Part of a small language model's weights: RMSNorm before each block.
MLP neurons of a small language model. Each row is named by its layer, matrix (gate and up: input weights) and neuron, and shows model dimensions 96-159. Each number is 128 + 32 x the weight over its row's rms, rounded and kept within 0 to 255. A neuron's up and down rows have the sign that makes its largest values positive.
After each neuron's rows, "fires on" lists the tokens most often at its 100 highest values on Wikipedia text that the model never trained on.

L8.gate438 [139 149 157 177 113 106  73 136  81 159 165  86  72 150  64 134 106 153 140  84 125  99 100 141  85 104 136 151 136 138 134 116 115  96 170 105 133 158 138 119 114 164 163  98 133 140 130 134 175 138 170  81 128 116  61 190 161 152 121  74 108 154 158  98]
L8.up438 [ 75 165 164 179 116 117 165 195 194 114 125 129 164  96  94 133 135  85 141  60 120 196 194 102 124 143 169  99  89 116 170 116  88 134 134  72 123 166  99 141 133 131  72 104 153  76 115 124 124 112 166 154 156 124 151 133 126 171  80 139 127  44 144  83]
fires on: "ing", "ang", "l"

L13.gate191 [126 179 142 107 116 186 114 107 124 128 140 141 127  88 167 124  83 178 106 118 201 111 127 121 146 132 148 156 131 128  86 205 105 112 136 118 126 158 122 146  96 144  80  69 122 111 138 107 183 124 133 107 137 104 163 154 165 138 118 138  81 163 110 137]
L13.up191 [167 168 158  95  91 157 126  65 169 156 151 129 114 130 125  80 118 178  84  99 122 157 110 157 101  96 114 121 133  53 144 139 138 147 166 146 135  76 138 133 141 125 101  74 115 147 136 152 188 135 138 147 110 114  88 137  92 167 112  57 160 195 123 132]
fires on: " a", ".", " was"

L13.gate282 [105  83 153 115 109 199 112 155 135 146 120 122 149 148 121 157 157 119 105 146 154  82 138 104 145  96 149 131  83 145 120 131 139 170 131 135  71  80 172 114  79 127 141 111 129  77 123 103 120 181 151  75  72 116 129  74 119  85 179 134 100 120 114 106]
L13.up282 [184  99 131 148 140 125 156  94 163 108 108  85 145 143 131  88 153 103 198  82 137  75 123  98 156 110 109 138 105  85  66 181 103 135 124 126 101  78  73 186  89 148  65  87  87 216  98  50 116 113 116 161 114 100 147 203 151  96 157 115 110 140 163 155]
fires on: " n", " d", " st", " for"

L5.gate38 [135 170  94  93  92 107 102  90 122 124 123  66 117  22 146 117 134 105 166 105 167  63 154 162 126 143 109 110 140 116 150 111 147  79 184 114 108 136 130 154 114 188  93  96 107 113 132 159 125 138 138 116  93  95 146 122 172 116 112  57  79 164 107 111]
L5.up38 [108 146 105  88 128 131 115  51 107 106 125  28 146  97 125 125 116 202 113 143 129 109 144 103 170 127  72 142 109 200 149 139 106  68 166  21 132 196 157 122  80  81 128 127  76  84 150 191 112 132 168 105  60 148 180 149 108 133 129  73 136 120 142 134]
fires on: "ou", "ru", "le", "ly", "urs", "ft"

L5.gate100 [134 109 130 120 124  39 100 131 111 132 135  98 132  66 130  87 117 114 116  72 194 137 151 125 132 150  71  31 153 105 141 145  98 148 118  57 115 127 160 104 198 130 117 158  96 150 120 116 113  97 128 135 141 133 157 146 133 123 117  93  86 125 152  85]
L5.up100 [142 157 191 104 164 114  77 109 120 157 155 108 100 134  76 128 113 136 124 110 133 105 125 110 132 175 114  79 124 122 202 137 124 170 113  61 176 159 168 119 174 147 168 143  97 179 133 153 129 129  77 139 111 111 154 113 106 136 154  47 142 173 150  95]
fires on: ","

L9.gate415 [117 155 157 130 153  65  93 143 149 122 104 113 142  92 134  82 100  98 108 111 141  99 126 120 133 116 122 112 178  76 141 146 172  78 136 118 151 190 171 212 148 117 142  79 133 104  99 122 176 107 148 107 135 123  97 121 112 101 104 177 103  98 147 110]
L9.up415 [106 108 127  90 159  81  41 110 141 106 146  97 145 118  89 116  96 144 140  98 134  88 114 199 158 119 162 111 134 152 180 177 153 131 140 126 106 116 121 124 148  55 153 102  41 124  99 149 133 127 156 145 156 150  63  82 113 110 145 156 140 157 134 125]
fires on: ",", " and", "),", ":"

L8.gate107 [105  77 124  41 139  83 196 140 142  66 124 117 113 168 125  89  82 133  67  99 172 118 167 148 139 134 156 145 121  92 173 162 165 153  73 127 146 102 136  72 117  88 159 127 114 136  78  94 178 139 139 128 130  67 107 161  85 145 128 118 104 138 139 134]
L8.up107 [137 155 159  90 141 144 113  79 142 180 155  60 120  81 141 135  88 154  98  73 152 138 146 157  89 195 132  38 160 149 126 178 141 116 151 146 142 130  93 115 168 122 132 167 115  84 137 113 223 127 122 165 117  69 152 156 156 170  60 120 162 124 158 190]
fires on: "os", "e", "te", "in", "iv"

L8.gate353 [164 119 109 161 183  62 102 126 156 189 172  88 169 143 132  84  89  77  53 105 116 119 140 131  88 172 106 104 124 102 169 134 126 132 114 149  76 124 117 104 113 119 160 105 127 141 117 148 166 141  93 177  97 178 125 141 149 118 168  81  98 132 163  92]
L8.up353 [ 99 162 137 200 123  93 144 114 170 143 133 125 141 122  94 102 100  84 142  96 112 118 143 123  85 187  63 129 126 149 137 168 130 161 155 163 153 143 119  63  93 149 181 107  71 105  93 158 131 137 105 111 109 146 103 106  89 145 130  73  72 178 190  87]
fires on: "es", "s", ","

L13.gate384 [148 191 126 127 138 172 101 169  53 136  49 157 179 168 126 119 176 178 149 204 147 128 109 151 134  80 165 136 130 159 154 127 133  93 126 137 101  97 107 114 143 134 156 120 147 119 118 143 115 113 143  61 134 130 158 147 144 135 139 141  73 135 150  92]
L13.up384 [176 139 146 177 147  98 163 103 149 179 127 159 112  97 156 105 115 121 119 115 167 142 107 124 173 119 127 126 116 150 144  79 119 137 121 132 141 107  38 138  92 127 142  95 107 125  80 156 140 167 149 133 126 111  93  85  81 171 133 114 137 163 110  49]
fires on: " w", "at", " y", " 0"

L10.gate42 [148 122 118 155 129 124 111  80  64 169 112 110 147 103 164  77 161 147 107 131 144 135  86  97 107  96  96  91 108 166 107  70 166 188 177 120 164 132 129 126 107 162 106 161  95 184 131  98 134 116 167 164 131 146 152 131 174 114  72  31 183 110 145 100]
L10.up42 [ 89 171 110 108 105 148 120 127 104 146 173 107 105 151 136 122  97 151  70 129 207 139 186  74 125  88 146 156 145 119 184  72 110 138 107 132 132 146 196 127 167 116 148 143 156  93 126 141 132 126 140 143 140 143 175 128 165 161 121 133 119 124 151 101]
fires on: " al", "t", "l", " A", "-", "d"

L9.gate297 [123 161 113 136 110  83 109 111  95 147 129  81  94 127 154 138 104 122 133 104 146 109 130 146  87  98 159  65  59 184 117 167 126  76 126 143 179 175  87 148  92 150 130 176 141  69  66 120 149 134  82  96 185  96 106 161 149 130 134 153 160 110 151  78]
L9.up297 [ 90 125 166 105  99 191 112 165 154 126 116 108 140  85 122 156  66  76  65 112 128 137 104 181 120 159 117 108  85 146 151 151 144  51 135  98 176 223 181  44 128 149  87 144 142  78 122 102  82 113  89 146 108 111 115  71 110 136 101 100 154 171 178  42]
fires on: "ific", "t", " pl", "ang", "ow", "all"

L7.gate376 [140 125 140 107 121 145 141 130  89 154 126  82 117 136 100 135 142 116  99  99  80 105  43 170 117 127 151  98 200  79  68 134  82 158 129 137 117 127 125 122  93 128 141 122 144 118  81 169 179  83 148  82 196 124  84 124 140 138  67  94 137 169 172  83]
L7.up376 [117 114 118 165 133 160 136 146 104 141 119 123 150 143 128 142  99 145 100  80  86 150  70 139 142 154 166  38 136 130  99 119  57 194 140 194 116 129 144 102 125 121 139 101 137 151 103 135 174 136 159 167 203 127  51 151 110 100 145 119 156  58 124  42]
fires on: "r", "l", "w", "al", "ch", "ther"

L13.gate228 [107 154 128  90 160 159  68 180 122  70 112 137 135 123 102 143 145  58  85  98 168 139 130 169 112 119 135 106 140 142 134 158 124 153 134 146 140 171 163 137  41  71 104 154 113  85 158 146 137 129 123 106 135 108  90  74 132 138  64 107 110 184 134 161]
L13.up228 [ 69 190  69  92 132 129  92 146 136 119  93 156 161 154 146 178  89 154 150 142 148 143 152 121  95 135 171  84  96 164 124 147 153 166 103 146 177  88 173 150  93  25 152  80  94 139 157 175 164 155 126  99 146 147  48 117 112  91  78 141 121 129 141  84]
fires on: " and", "N", ":", "ately", "0"

L5.gate18 [161 163  95  89 154 106 128 101 132 179 156  69 153 115 134 159 131 116 153 133 151 114 140 102 126  80 107 106 113 198 134  74 110 137 137 140  96 109 121 145 104  95 120 121 173 164  92 125 115 121 123 191 105 152 195 197 136 102 107  92 173 115 126 134]
L5.up18 [105 162 135 139 122  69 121 115 167  89 159 142 114 175 193  88  36 140 113 161 110 163 118 142 117  80 106 137 151 102 114 127 148 153  86 134 177 149 195 140 139 117  92 127 105 143 107  81 144  96 130 132 178 114 172 138 169 133 142 147  93 134 176 139]
fires on: "-", "–"

L4.gate409 [148 141 166 134 204 133  82 143 153 121 113 133 141 167 121  97 115 142  66  70 103 120 116 111 150 116 105  73 156 160 101 114 127 148 136 121 115 179  73  95  99 111  77 182 125 176  52 175 115 143 153 105 151  98 125 125 119 101 123  96 179 131  82 146]
L4.up409 [105 143 158 133 177 160 110 164 139 186 132 175 123 149 114 131 178 137 108 132 136 166 162 144 111 133 109 138 103 134 128 106 134 112 106 133 102 187  68  90  54 110  85 171 146 148 181  84 122  78 119 134 127  16 150 117 114 150 177 124 104 155  93 141]
fires on: " par", "amil", " Roman", "og", "yn"

L12.gate414 [101 131 161 111 100 165 106 155  80 120 112 142  80 149 169 108 129  91 104 119 131 104 141 119 105 122 190  81 159  62 148 145 181 128 134 148 100 141 140 106 175 191 123 122 126 134 168 132 116 126 107 102 171 141 133 116 166 126 135 115 119  99 125 102]
L12.up414 [134 154 120 106 109 175 119  90  93 131 150  99 132 139 129 105 141 143 116  98 164 176 127 154  82 130 203 146 135  67 125 162 116 164 123 122 141 107 174 182  89 139 114 151 166 174  89 126 145 110 207 129 163 130  65 150 165 153 158 112 186 149 104 153]
fires on: "."

L5.gate138 [163 108 159 160 127 116 169 137 141 165 160 152  87 128 145 121  93 137 172 115 145 103 119  73 123  64 106  76 123 110  93 120 104 155 113 171  62 105 199 207 113 116 116 118 172 151 104 125 135 134 196 127  79 176 137 150 151 146 123 121 141 114 130 134]
L5.up138 [143 161  93 114 172  80 144 145 150  53 113 101 132 174 149 114  64 122 138 171 140 123 166 119 109  94 133  92 124  63 166  37 131 133 155 109 156 159 126  61 134 100  90 120 117 118 110 100  98 130 117 126 114 167 116 111 164 131 109  96 138 130 144 130]
fires on: "-", " of"

L5.gate283 [121 153 120 167  78 129 122 117 135 150 118  71  77 140 140 104 154 106 158 118  91 175  99  84 158  99 128 145 126 117 112  95 155 131 162 126  80 165 138 166 159  79  71  60 213 191 109 148 103 148 144  94 177 154 142 130 112 167 111  94 103 119 176 198]
L5.up283 [122  93 158 157 120  81  87  92 131 149 134 155 109 146 122  80  99 178 175 124 142 139  87 121 119  56 156 158 104  80 175 119  93 148 137 168 124 133 218 130  96 101 164 152 143 109 153 131 150  90 191 131 136 112 168 124 114 101  90 126 107 111 136 121]
fires on: "-", "is", "us", "on", "ist", "ec"

L8.gate361 [130 141 127 145 157  94 144 154 139 146  92 115 105 142  84  97 149 126 120 156 220 135 124 147 154 152 125 123 108 150 215 109 120 143 171 114 146 121 160 137  95 143  99 176 115 126 179 161 116 109  88  91 161  99 149 172 144 143 152  74 122  57 133  99]
L8.up361 [177 136 136 107 124 125 109  23 195 110 121 122 166 120 101 141 128 180  51 117 136  92 117  70 109 113 102 105 137 148 176 103 148 167 115  43 162  95 127 155 153 133 143 147 123 144 145  85 128 151  89 162 164 138 103 150 125 170 128  66 162 156 111  93]
fires on: " and", " inter", ","

L8.gate364 [163 139  75 109 153  93 141 175 112  98 137  51 155 113 144 127  64  92 133 154 121 117 112 116 103  66  73 129 178 103 185 113 136 141 105 170 143 157 146 159  76  57 101  94 125 144 103 107 168 160 134 151 129 111 215 133  63 100 132  87  95 117 135 122]
L8.up364 [103 150 106 142 135  93 126 109 115 114 175  89 115 162 141 136 150  93 211 108  73 194 122 120 120 143 114 132 134 100 112  94 113 170  68 207 186  95  92 137 112 148 130 166  47 131  76 136 114 172 130 158  77 139 141 151 137 174 145 149 102 129 158 117]
fires on: " K", "w", "-", "/", "K"

L10.gate353 [133 201 152  99  80  90 123 126 122 163 175  91 135  90 191 131 114 111  84 150 113 205 200 176 150 148 128 106 183 117 145 138 133 142 134 100 128 121 111 153 116  95 120 141  99  49  78 146 167 142 118  96 120 111 127 139 179 149 183  57 119 122 143  98]
L10.up353 [118 112 141  99  91 175 119  55 147 165 222  77 131 118 126 135 122 152 104  84 157 146 118 132 174 170  98 127 108 127  99 121 114 112 171 128 171 120 135 122 125 140 140 158  75 139  52 122 142 138  93 144 121  61 181 164  93 157 144 125  97 118 165 171]
fires on: "ly", "ther", "le", "el", " high", "ent"